Weights of a small transformer language model: width 160, 7093 steps.
MLP neurons of a small language model. Each row is named by its layer, matrix (gate and up: input weights; down: output weights) and neuron, and shows model dimensions 0-127. Each number is 50 + 12 x the weight over its row's rms, rounded and kept within 0 to 99. A neuron's up and down rows have the sign that makes its largest values positive.
After each neuron's rows, "fires in" lists the words (lower case) most often at its 100 highest values on Wikipedia text that the model never trained on.

L4.gate414:72 55 61 52 58 41 36 51 56 82 45 50 65 78 54 43 54 61 36 74 71 54 43 40 66 45 64 54 36 76 66 51 35 63 50 45 43 53 72 39 23 45 44 58 42 42 38 52 47 60 45 43 58 57 38 60 59 55 41 55 39 69 43 65 43 60 50 54 60 53 33 45 56 60 60 18 37 57 53 58 63 32 44 52 46 44 55 60 35 38 37 47 44 47 69 34 48 59 54 18 62 61 46 33 67 54 43 31 77 28 48 46 42 61 69 48 49 62 53 54 33 52 47 63 43 45 55 50
L4.up414:55 46 52 37 85 33 47 40 62 63 44 44 38 34 64 29 45 43 56 60 52 45 52 39 52 66 56 52 66 51 57 78 41 72 41 51 51 65 33 53 77 61 43 44 39 59 62 38 60 52 48 59 58 52 30 52 61 51 53 59 34 65 68 48 42 51 50 48 51 32 53 67 37 49 59 60 65 69 62 58 58 51 44 75 57 58 49 54 30 56 24 79 66 54 46 50 21 61 51 58 27 68 50 51 36 40 59 45 49 46 54 43 26 49 50 55 42 44 48 50 34 52 47 52 20 58 54 65
L4.down414:42 53 40 45 13 57 52 60 39 48 42 36 60 76 27 50 73 38 72 47 50 36 54 52 62 48 49 54 48 55 46 54 37 39 63 47 46 64 63 57 51 42 69 69 55 67 53 60 47 55 57 33 59 44 66 45 71 56 41 46 56 37 49 42 65 48 51 69 48 82 49 43 51 43 51 39 36 40 48 29 53 58 55 34 52 60 48 25 57 50 35 26 59 43 59 44 58 31 38 65 47 08 45 40 48 43 54 48 40 50 39 74 38 52 39 55 54 63 40 48 42 32 40 61 81 41 53 54
fires in: "from", "on"

L5.gate19:47 47 41 83 43 46 21 53 24 52 43 52 49 50 53 48 50 61 43 67 51 78 38 47 56 32 52 62 39 49 66 33 42 57 48 63 50 42 44 60 60 53 44 42 43 56 38 66 30 66 52 57 45 48 62 38 55 60 35 54 58 31 47 55 50 27 46 43 58 53 64 45 75 24 25 33 32 47 50 39 36 68 49 37 53 56 50 44 49 58 32 46 62 24 30 61 55 45 48 40 77 38 45 37 51 58 45 47 52 32 44 57 65 55 41 51 60 32 70 68 34 43 60 73 55 23 50 55
L5.up19:44 57 52 48 53 48 42 48 59 56 60 44 67 31 54 55 49 34 39 43 67 51 52 58 52 46 61 45 54 49 50 55 72 44 51 55 31 33 37 42 38 47 43 51 49 33 54 77 28 45 38 60 59 65 59 48 52 64 54 49 41 43 62 57 43 29 51 72 44 52 53 45 52 37 46 63 39 61 53 52 63 59 79 44 47 59 36 41 43 42 51 60 80 32 42 58 62 64 50 86 27 41 76 26 57 72 68 47 48 69 55 55 36 44 49 38 63 59 55 48 59 41 34 58 62 50 46 34
L5.down19:54 47 36 25 56 38 37 39 73 55 58 48 41 33 34 51 30 50 37 44 66 64 47 48 62 52 42 51 61 47 48 43 62 57 73 30 22 43 44 51 34 41 28 46 53 30 54 54 38 70 56 57 40 49 43 45 68 53 54 57 59 54 58 59 47 33 49 71 58 65 38 46 36 48 43 54 56 53 43 51 62 19 68 32 32 48 70 47 43 33 43 43 63 44 40 35 36 41 55 61 40 58 52 39 61 61 59 37 46 56 72 32 34 49 48 37 55 35 46 27 35 45 25 38 48 79 34 49
fires in: "can", "would", "degree", "significant", "review"

L5.gate119:66 53 54 62 61 54 70 41 41 51 55 63 38 73 50 68 52 40 44 18 49 33 47 43 42 61 49 53 60 51 40 44 42 55 43 55 53 64 40 42 41 42 39 44 69 57 43 45 49 61 35 47 49 53 60 59 63 53 40 52 17 40 52 75 45 43 36 46 67 19 57 49 48 59 50 38 60 50 32 63 59 71 64 20 39 52 64 30 38 43 54 51 32 46 63 31 42 40 53 59 63 63 33 48 47 48 38 58 46 63 38 84 72 43 45 57 50 60 48 39 16 66 43 47 43 57 48 55
L5.up119:59 40 49 42 42 48 62 76 61 25 45 54 31 71 46 43 35 54 54 44 59 46 58 69 36 41 57 27 54 48 61 73 38 38 44 46 44 41 53 55 46 36 54 63 58 52 45 73 43 59 63 42 45 45 70 65 43 59 12 52 54 58 33 69 69 63 70 40 45 66 63 50 34 50 56 55 54 65 55 27 55 47 34 48 41 31 49 37 50 32 46 38 42 64 56 38 41 53 36 42 29 41 41 43 45 37 36 34 78 71 37 48 50 43 52 30 52 46 68 34 56 55 21 61 51 39 46 51
L5.down119:50 56 49 54 68 36 50 65 69 49 43 50 72 44 38 42 30 33 59 49 46 49 54 37 29 58 64 46 42 50 43 60 64 60 55 41 45 77 31 24 47 45 32 55 53 55 62 40 45 39 31 44 64 51 52 34 40 58 48 40 39 41 30 62 50 47 60 40 65 46 37 42 36 41 56 30 57 54 42 46 42 37 60 48 38 71 23 37 44 32 60 60 32 69 49 41 39 47 59 25 59 62 43 64 47 50 49 50 42 39 52 56 32 54 63 43 68 53 33 57 39 37 76 46 46 45 42 43
fires in: "song", "songs", "french", "poland"

L4.gate378:36 60 34 72 37 37 61 45 54 59 49 42 62 55 54 43 55 43 60 31 47 54 51 60 43 36 50 30 59 51 56 55 75 35 62 46 67 56 50 49 48 36 58 58 67 54 40 25 32 51 29 54 32 60 40 40 45 41 55 39 51 40 46 39 44 54 43 29 34 65 68 64 52 54 62 43 67 35 33 77 66 56 40 70 37 51 60 46 60 50 34 75 59 56 46 50 32 41 48 32 36 40 58 51 55 46 36 61 42 73 25 59 49 29 54 53 54 63 42 34 36 30 57 63 82 57 60 51
L4.up378:44 56 43 43 50 38 62 60 60 44 60 46 39 39 39 67 61 70 45 45 40 37 37 58 58 60 57 53 61 55 33 61 79 66 38 57 67 39 49 75 52 37 62 40 69 55 42 59 81 57 20 43 66 67 49 46 50 63 36 61 65 43 48 37 53 65 59 45 63 63 51 62 54 68 61 55 72 37 43 52 59 47 56 58 36 41 31 56 53 40 55 65 49 55 50 58 59 56 40 64 38 32 42 41 53 67 31 42 79 57 42 55 38 51 56 35 49 48 57 42 65 52 44 53 60 67 59 09
L4.down378:72 54 50 43 56 51 70 65 27 56 56 51 30 34 77 41 45 52 42 52 51 47 38 43 34 63 38 58 66 49 29 45 42 63 38 48 51 44 40 57 69 38 74 47 48 59 54 53 72 41 34 49 45 49 33 69 57 56 47 47 53 68 47 53 49 64 59 55 69 45 45 42 56 64 48 64 55 75 67 51 50 62 54 42 54 62 45 58 61 53 79 34 44 55 71 51 54 52 55 59 55 52 49 42 66 53 51 37 89 44 84 45 28 45 37 32 46 22 61 72 68 77 42 47 51 35 65 35
fires in: "one", "because", "each", "area", "much"

L8.gate275:49 50 26 54 48 40 79 55 52 47 57 58 58 59 64 56 63 51 49 51 34 44 53 72 33 57 34 44 37 51 44 59 54 71 58 59 73 48 46 35 60 52 56 50 48 59 49 43 66 59 42 59 29 47 41 33 56 53 59 53 42 30 83 41 58 63 51 55 57 49 36 49 51 63 51 50 43 60 63 35 36 53 59 47 60 65 38 53 42 46 43 47 44 52 37 64 53 69 43 51 39 53 38 59 48 60 42 37 83 60 25 71 68 60 55 54 66 51 58 68 66 57 32 51 64 64 35 41
L8.up275:33 53 50 58 55 73 64 50 54 48 48 44 43 34 62 44 65 39 40 67 48 49 61 47 58 33 64 43 44 43 39 47 56 58 48 51 45 65 55 39 56 56 35 65 77 56 64 30 47 35 35 51 31 35 65 33 49 47 65 64 48 39 41 63 32 51 34 53 32 79 49 64 39 34 58 66 46 56 64 22 55 58 39 47 44 49 52 47 35 41 82 54 49 52 46 51 41 56 41 70 55 31 54 43 50 20 54 29 48 44 57 71 64 52 42 40 52 61 45 65 59 62 57 55 50 51 49 48
L8.down275:47 70 67 83 56 60 22 58 44 53 64 57 41 59 33 38 56 67 34 36 67 59 56 50 58 53 37 31 71 45 45 27 45 60 55 58 44 35 58 48 57 66 41 57 45 61 46 65 49 47 29 47 44 70 54 51 41 56 58 48 60 46 48 45 49 46 44 72 46 58 34 54 64 44 56 37 51 30 41 55 54 37 56 35 45 86 42 75 49 55 40 44 16 58 88 24 33 46 65 41 42 63 72 44 37 56 52 49 37 60 40 41 56 61 54 62 57 37 32 51 46 45 46 69 66 55 54 39
fires in: "of", "either", "east", "twenty", "episode", "bronze"

L5.gate166:48 40 58 46 49 50 66 64 53 37 51 41 34 53 64 57 49 41 62 40 32 46 35 48 60 49 57 44 65 32 44 45 40 54 57 55 58 36 47 37 39 51 64 73 37 69 45 50 70 29 47 35 53 51 53 61 71 47 61 36 45 30 55 32 55 57 40 45 44 27 36 31 55 59 66 39 36 53 48 74 24 65 31 42 49 44 64 54 40 41 74 32 46 36 34 46 32 45 59 49 35 77 44 59 53 62 55 60 26 59 29 30 60 46 34 45 46 56 51 36 60 41 44 44 56 52 53 64
L5.up166:35 57 66 43 47 68 61 57 58 66 58 46 62 46 43 40 45 50 38 49 41 51 55 55 34 38 62 44 67 46 44 72 55 38 50 28 71 66 51 38 71 31 45 53 49 42 66 73 52 50 69 55 39 33 45 56 49 55 58 60 41 47 44 51 22 37 60 60 28 51 29 47 53 37 47 48 78 34 55 49 56 62 63 60 39 64 63 43 35 23 64 36 59 42 51 36 61 50 34 28 80 48 23 50 63 40 41 51 38 54 47 37 60 44 35 42 35 48 46 61 55 67 23 56 44 57 36 52
L5.down166:58 48 59 57 40 53 39 66 46 61 54 44 64 53 38 60 50 52 59 83 54 47 55 49 70 36 33 57 48 30 52 31 54 67 42 77 47 40 53 55 58 50 44 45 53 52 29 32 52 11 33 52 47 49 57 66 38 35 35 48 57 51 41 32 60 38 37 27 47 56 41 41 42 67 53 49 34 48 55 42 65 51 53 44 43 43 33 39 35 57 61 41 24 80 23 47 50 62 56 43 45 48 55 73 41 55 49 46 49 48 66 71 43 52 64 48 53 40 48 61 52 23 57 64 58 47 46 47
fires in: "11", "31", "114", "11th", "116", "21"

L4.gate272:42 54 43 55 22 34 65 41 54 51 64 45 67 41 38 51 55 61 40 55 45 47 49 49 67 60 53 51 68 56 45 27 60 41 25 43 52 66 54 43 60 43 65 84 19 45 73 61 58 61 56 57 46 52 61 23 40 66 61 39 41 52 57 53 46 80 60 38 76 72 51 64 53 48 58 29 35 43 46 35 55 37 63 40 49 30 49 38 40 31 46 38 41 65 45 48 63 40 57 53 34 51 33 45 50 44 48 59 59 55 55 25 54 47 38 41 50 62 38 47 51 45 52 42 35 63 59 74
L4.up272:50 67 46 37 41 52 61 36 58 42 56 48 59 53 48 68 53 68 44 37 63 32 46 40 61 38 67 30 50 23 47 35 37 43 36 20 61 65 57 55 44 50 35 35 33 56 55 46 31 31 36 69 71 33 31 55 62 63 63 56 50 57 52 62 42 50 69 42 38 55 44 29 62 41 58 61 42 58 44 62 63 33 72 62 68 41 49 49 45 54 51 34 45 65 52 39 50 58 58 44 50 58 37 53 59 59 46 33 57 58 67 42 51 42 47 57 41 57 50 58 47 38 77 60 18 53 65 65
L4.down272:51 44 43 73 53 72 34 60 44 38 46 49 54 73 51 45 58 44 46 50 33 53 51 39 56 57 20 70 67 51 52 64 58 32 68 60 65 30 40 50 51 66 68 54 55 52 53 52 71 50 53 44 27 56 60 49 65 41 47 47 50 64 44 43 31 53 26 59 48 45 54 50 24 26 37 66 56 38 67 51 32 59 47 21 47 65 51 57 53 52 61 52 73 46 32 51 33 50 48 37 52 54 50 51 46 65 85 54 53 35 54 65 45 59 58 40 50 60 63 59 50 31 42 53 61 29 42 53
fires in: "about", "palace", "means", "community", "place", "territory"

L13.gate119:30 59 50 50 54 62 72 30 39 53 48 84 36 51 72 34 57 34 36 71 52 51 54 51 61 65 64 69 44 69 56 50 27 36 39 46 68 46 35 51 45 60 58 28 40 62 34 36 34 53 43 42 53 70 46 46 57 48 59 39 38 50 41 40 46 52 49 32 47 64 43 45 56 67 41 35 77 39 58 59 48 69 32 60 35 48 68 43 19 41 51 37 43 53 43 40 35 56 48 51 42 42 52 54 51 57 43 40 53 57 49 59 48 38 38 37 53 47 50 48 30 43 47 59 66 64 63 49
L13.up119:67 39 64 65 36 33 49 68 58 55 31 60 47 50 48 42 36 48 56 55 64 54 33 36 21 53 55 51 66 51 34 63 69 51 43 44 52 65 37 71 66 60 84 43 48 61 34 43 36 68 51 48 54 78 45 49 51 46 45 47 72 33 49 27 45 48 55 65 52 55 49 61 51 38 57 51 28 50 59 33 35 29 65 53 63 51 18 38 24 41 33 48 55 44 63 56 50 58 50 43 54 38 42 48 43 53 64 46 68 50 54 34 61 40 48 45 42 55 52 55 50 65 40 53 44 43 47 61
L13.down119:46 62 51 64 57 45 53 42 45 42 54 37 51 58 43 37 50 31 39 51 59 42 69 45 33 38 52 65 68 63 38 34 60 54 48 69 67 53 51 42 69 54 38 54 68 52 59 55 52 33 32 50 39 63 59 54 68 47 30 34 55 39 81 49 49 47 37 49 43 51 46 61 42 65 38 32 68 66 43 29 56 77 21 38 32 67 46 40 29 41 54 52 59 59 62 77 55 36 44 31 34 26 71 51 38 72 38 55 44 37 52 62 46 61 38 55 47 66 51 51 51 50 55 48 39 61 31 55
fires in: "of", "to", "between", "on", "for"

L5.gate49:61 67 62 60 60 29 44 36 48 23 76 47 58 59 76 56 61 54 31 52 48 42 72 64 32 59 55 53 56 69 42 83 56 45 44 34 56 63 66 57 66 58 39 65 51 51 75 49 36 47 46 51 52 66 61 36 61 59 58 43 55 65 38 37 62 65 46 43 53 52 46 56 40 33 69 71 40 60 72 56 50 44 59 50 45 37 50 39 47 60 55 74 45 63 46 51 42 44 54 62 23 49 57 49 45 38 38 39 63 43 29 52 49 34 40 62 52 44 67 42 38 68 52 42 45 25 48 62
L5.up49:36 41 48 37 39 54 47 26 47 71 39 54 50 57 74 73 48 55 54 52 41 35 42 56 49 47 53 68 57 66 47 51 54 61 49 68 45 49 59 44 52 61 67 50 41 60 46 71 63 52 53 54 47 52 38 62 33 81 63 80 32 61 45 56 62 50 60 70 46 47 63 47 57 53 51 59 46 41 44 54 42 41 52 58 49 42 44 45 49 60 39 57 64 61 47 36 65 63 63 48 57 52 56 46 18 49 69 61 51 52 56 61 47 16 63 49 68 55 45 51 40 53 71 53 34 29 52 42
L5.down49:76 64 30 51 56 55 52 44 33 37 58 54 61 39 47 33 57 21 43 39 45 48 65 57 16 57 57 67 51 74 72 57 33 38 55 29 36 38 72 53 53 57 47 55 63 44 50 41 53 38 47 43 28 44 57 53 51 71 73 47 41 69 59 42 77 50 57 34 47 55 66 59 41 57 53 47 59 39 51 50 22 42 55 45 48 42 75 34 50 59 47 63 66 59 53 62 28 58 46 38 49 47 55 41 79 70 51 43 32 40 22 58 34 66 40 57 38 44 45 45 68 50 41 38 44 56 39 66
fires in: "from", "so", "software", "do", "always", "branch"

L5.gate218:51 56 58 29 56 27 39 51 68 50 51 52 50 68 59 40 41 58 35 65 45 62 52 49 60 65 44 53 46 48 50 58 40 37 37 36 22 27 52 37 35 59 50 47 56 44 58 55 47 69 40 44 76 54 45 67 30 48 52 51 50 63 38 42 53 43 66 68 61 48 50 48 31 41 26 13 48 51 43 42 58 43 75 46 54 54 27 56 54 42 31 32 51 56 49 43 37 44 52 43 80 47 54 51 57 58 61 48 56 51 39 61 28 46 39 71 40 46 32 47 34 61 60 53 60 40 43 39
L5.up218:45 44 63 57 54 23 41 59 64 61 70 68 38 42 60 57 34 37 37 50 35 33 61 33 62 62 50 43 39 67 48 66 49 28 65 38 27 49 28 60 56 56 39 41 65 51 41 60 35 53 63 36 56 54 46 37 42 47 45 72 73 46 62 52 37 45 49 55 58 49 51 43 35 54 45 23 57 89 56 53 58 55 64 48 53 71 24 54 47 45 43 67 56 38 57 52 45 46 52 32 49 51 47 58 48 32 50 44 73 45 39 71 36 55 63 64 70 47 60 53 25 42 47 50 61 39 62 49
L5.down218:36 52 74 47 34 36 50 71 68 45 65 66 42 51 68 46 51 32 63 70 47 27 55 41 66 54 27 47 28 57 50 55 74 53 50 40 47 31 37 48 56 44 66 43 55 56 35 57 26 50 59 51 45 59 62 31 72 58 60 58 41 56 59 62 38 48 21 43 34 57 39 38 61 56 47 57 41 58 28 54 47 54 61 45 54 55 41 50 68 51 50 41 40 44 38 55 57 57 64 52 61 37 62 46 52 42 42 45 62 51 32 55 40 40 70 65 69 39 45 54 53 51 42 53 64 53 60 47
fires in: "from", "because", "at", "become", "which", "janeiro"

L2.gate67:60 67 56 51 51 48 30 35 49 43 48 59 40 50 40 64 71 43 47 56 77 40 43 58 56 49 31 47 43 77 62 75 41 49 64 51 34 61 36 36 81 52 63 51 28 57 41 30 45 50 65 28 30 49 59 60 30 44 58 37 54 37 39 52 49 60 36 55 61 51 69 51 48 54 55 30 65 68 40 54 58 63 58 51 46 27 43 71 23 61 32 58 61 52 63 48 48 45 52 44 26 60 37 49 30 50 54 42 46 46 46 66 36 48 44 46 59 54 32 30 46 47 65 45 44 43 42 60
L2.up67:58 77 58 54 36 32 36 43 44 55 30 62 47 50 51 41 61 46 46 48 53 35 31 35 45 51 18 60 46 64 60 63 34 43 51 48 53 54 48 29 67 43 64 56 26 56 39 42 57 29 40 54 40 58 66 52 40 46 51 50 66 54 14 53 65 44 34 26 59 52 48 65 38 71 43 42 57 72 29 64 36 49 67 55 37 41 60 60 24 44 44 50 70 56 67 59 56 39 55 38 40 78 41 49 41 65 58 37 53 41 48 46 36 51 32 54 64 53 37 41 53 35 48 45 53 43 62 46
L2.down67:63 58 70 61 33 53 53 49 40 60 54 59 64 53 55 34 55 62 52 49 26 37 48 44 44 47 48 51 58 41 31 45 53 43 41 26 50 27 66 59 66 33 68 54 49 50 49 46 42 22 37 69 51 58 57 39 79 48 46 61 52 52 50 52 65 48 56 24 32 68 42 61 45 64 39 66 44 55 23 61 28 55 64 60 57 58 62 36 48 40 26 46 41 49 40 38 33 58 33 43 59 44 49 64 41 65 66 57 65 40 52 38 39 56 46 66 52 67 48 49 59 43 40 43 58 30 57 33
fires in: "when", "where", "than", "means", "even"

L8.gate325:44 32 60 44 61 29 50 45 57 60 39 59 53 40 42 39 36 53 50 41 20 40 23 67 47 46 36 46 47 53 52 46 47 47 28 75 42 32 30 27 62 39 51 37 53 65 50 68 33 80 47 55 45 32 40 39 44 54 60 54 70 53 43 39 46 55 62 50 57 60 49 23 33 47 63 49 16 49 45 59 69 61 58 53 50 42 43 46 47 22 51 52 51 46 42 30 56 45 54 60 58 54 39 59 45 44 64 54 53 71 39 53 43 55 49 56 47 36 46 52 59 35 48 55 51 54 60 51
L8.up325:53 39 36 45 58 51 58 49 57 65 63 50 51 60 28 78 43 56 65 40 36 49 39 59 63 43 45 44 61 55 35 38 44 49 67 41 50 67 62 44 48 48 18 29 72 53 63 39 23 68 34 65 50 39 73 32 48 44 60 55 42 56 49 32 57 48 36 57 55 32 58 42 24 57 72 68 40 58 54 40 51 41 54 41 61 42 49 74 25 26 41 56 42 52 38 56 49 16 54 41 62 48 49 47 50 25 58 50 57 51 37 66 37 46 62 33 58 56 45 46 42 38 48 55 44 49 52 69
L8.down325:32 64 49 25 54 60 65 62 35 52 57 51 44 53 51 38 58 54 49 46 54 48 42 54 63 51 65 50 29 54 51 45 47 54 37 42 45 54 40 45 75 41 51 65 56 48 54 52 77 46 49 57 51 16 49 45 66 44 43 42 49 53 37 35 45 89 34 57 74 42 47 62 50 36 42 29 59 49 76 42 52 55 56 51 52 53 41 19 33 25 38 49 36 53 47 38 76 41 50 68 47 43 46 59 43 46 38 55 48 45 45 59 44 48 34 63 46 62 39 50 32 45 64 61 74 35 40 73
fires in: "two", "these", "three", "some", "six", "four"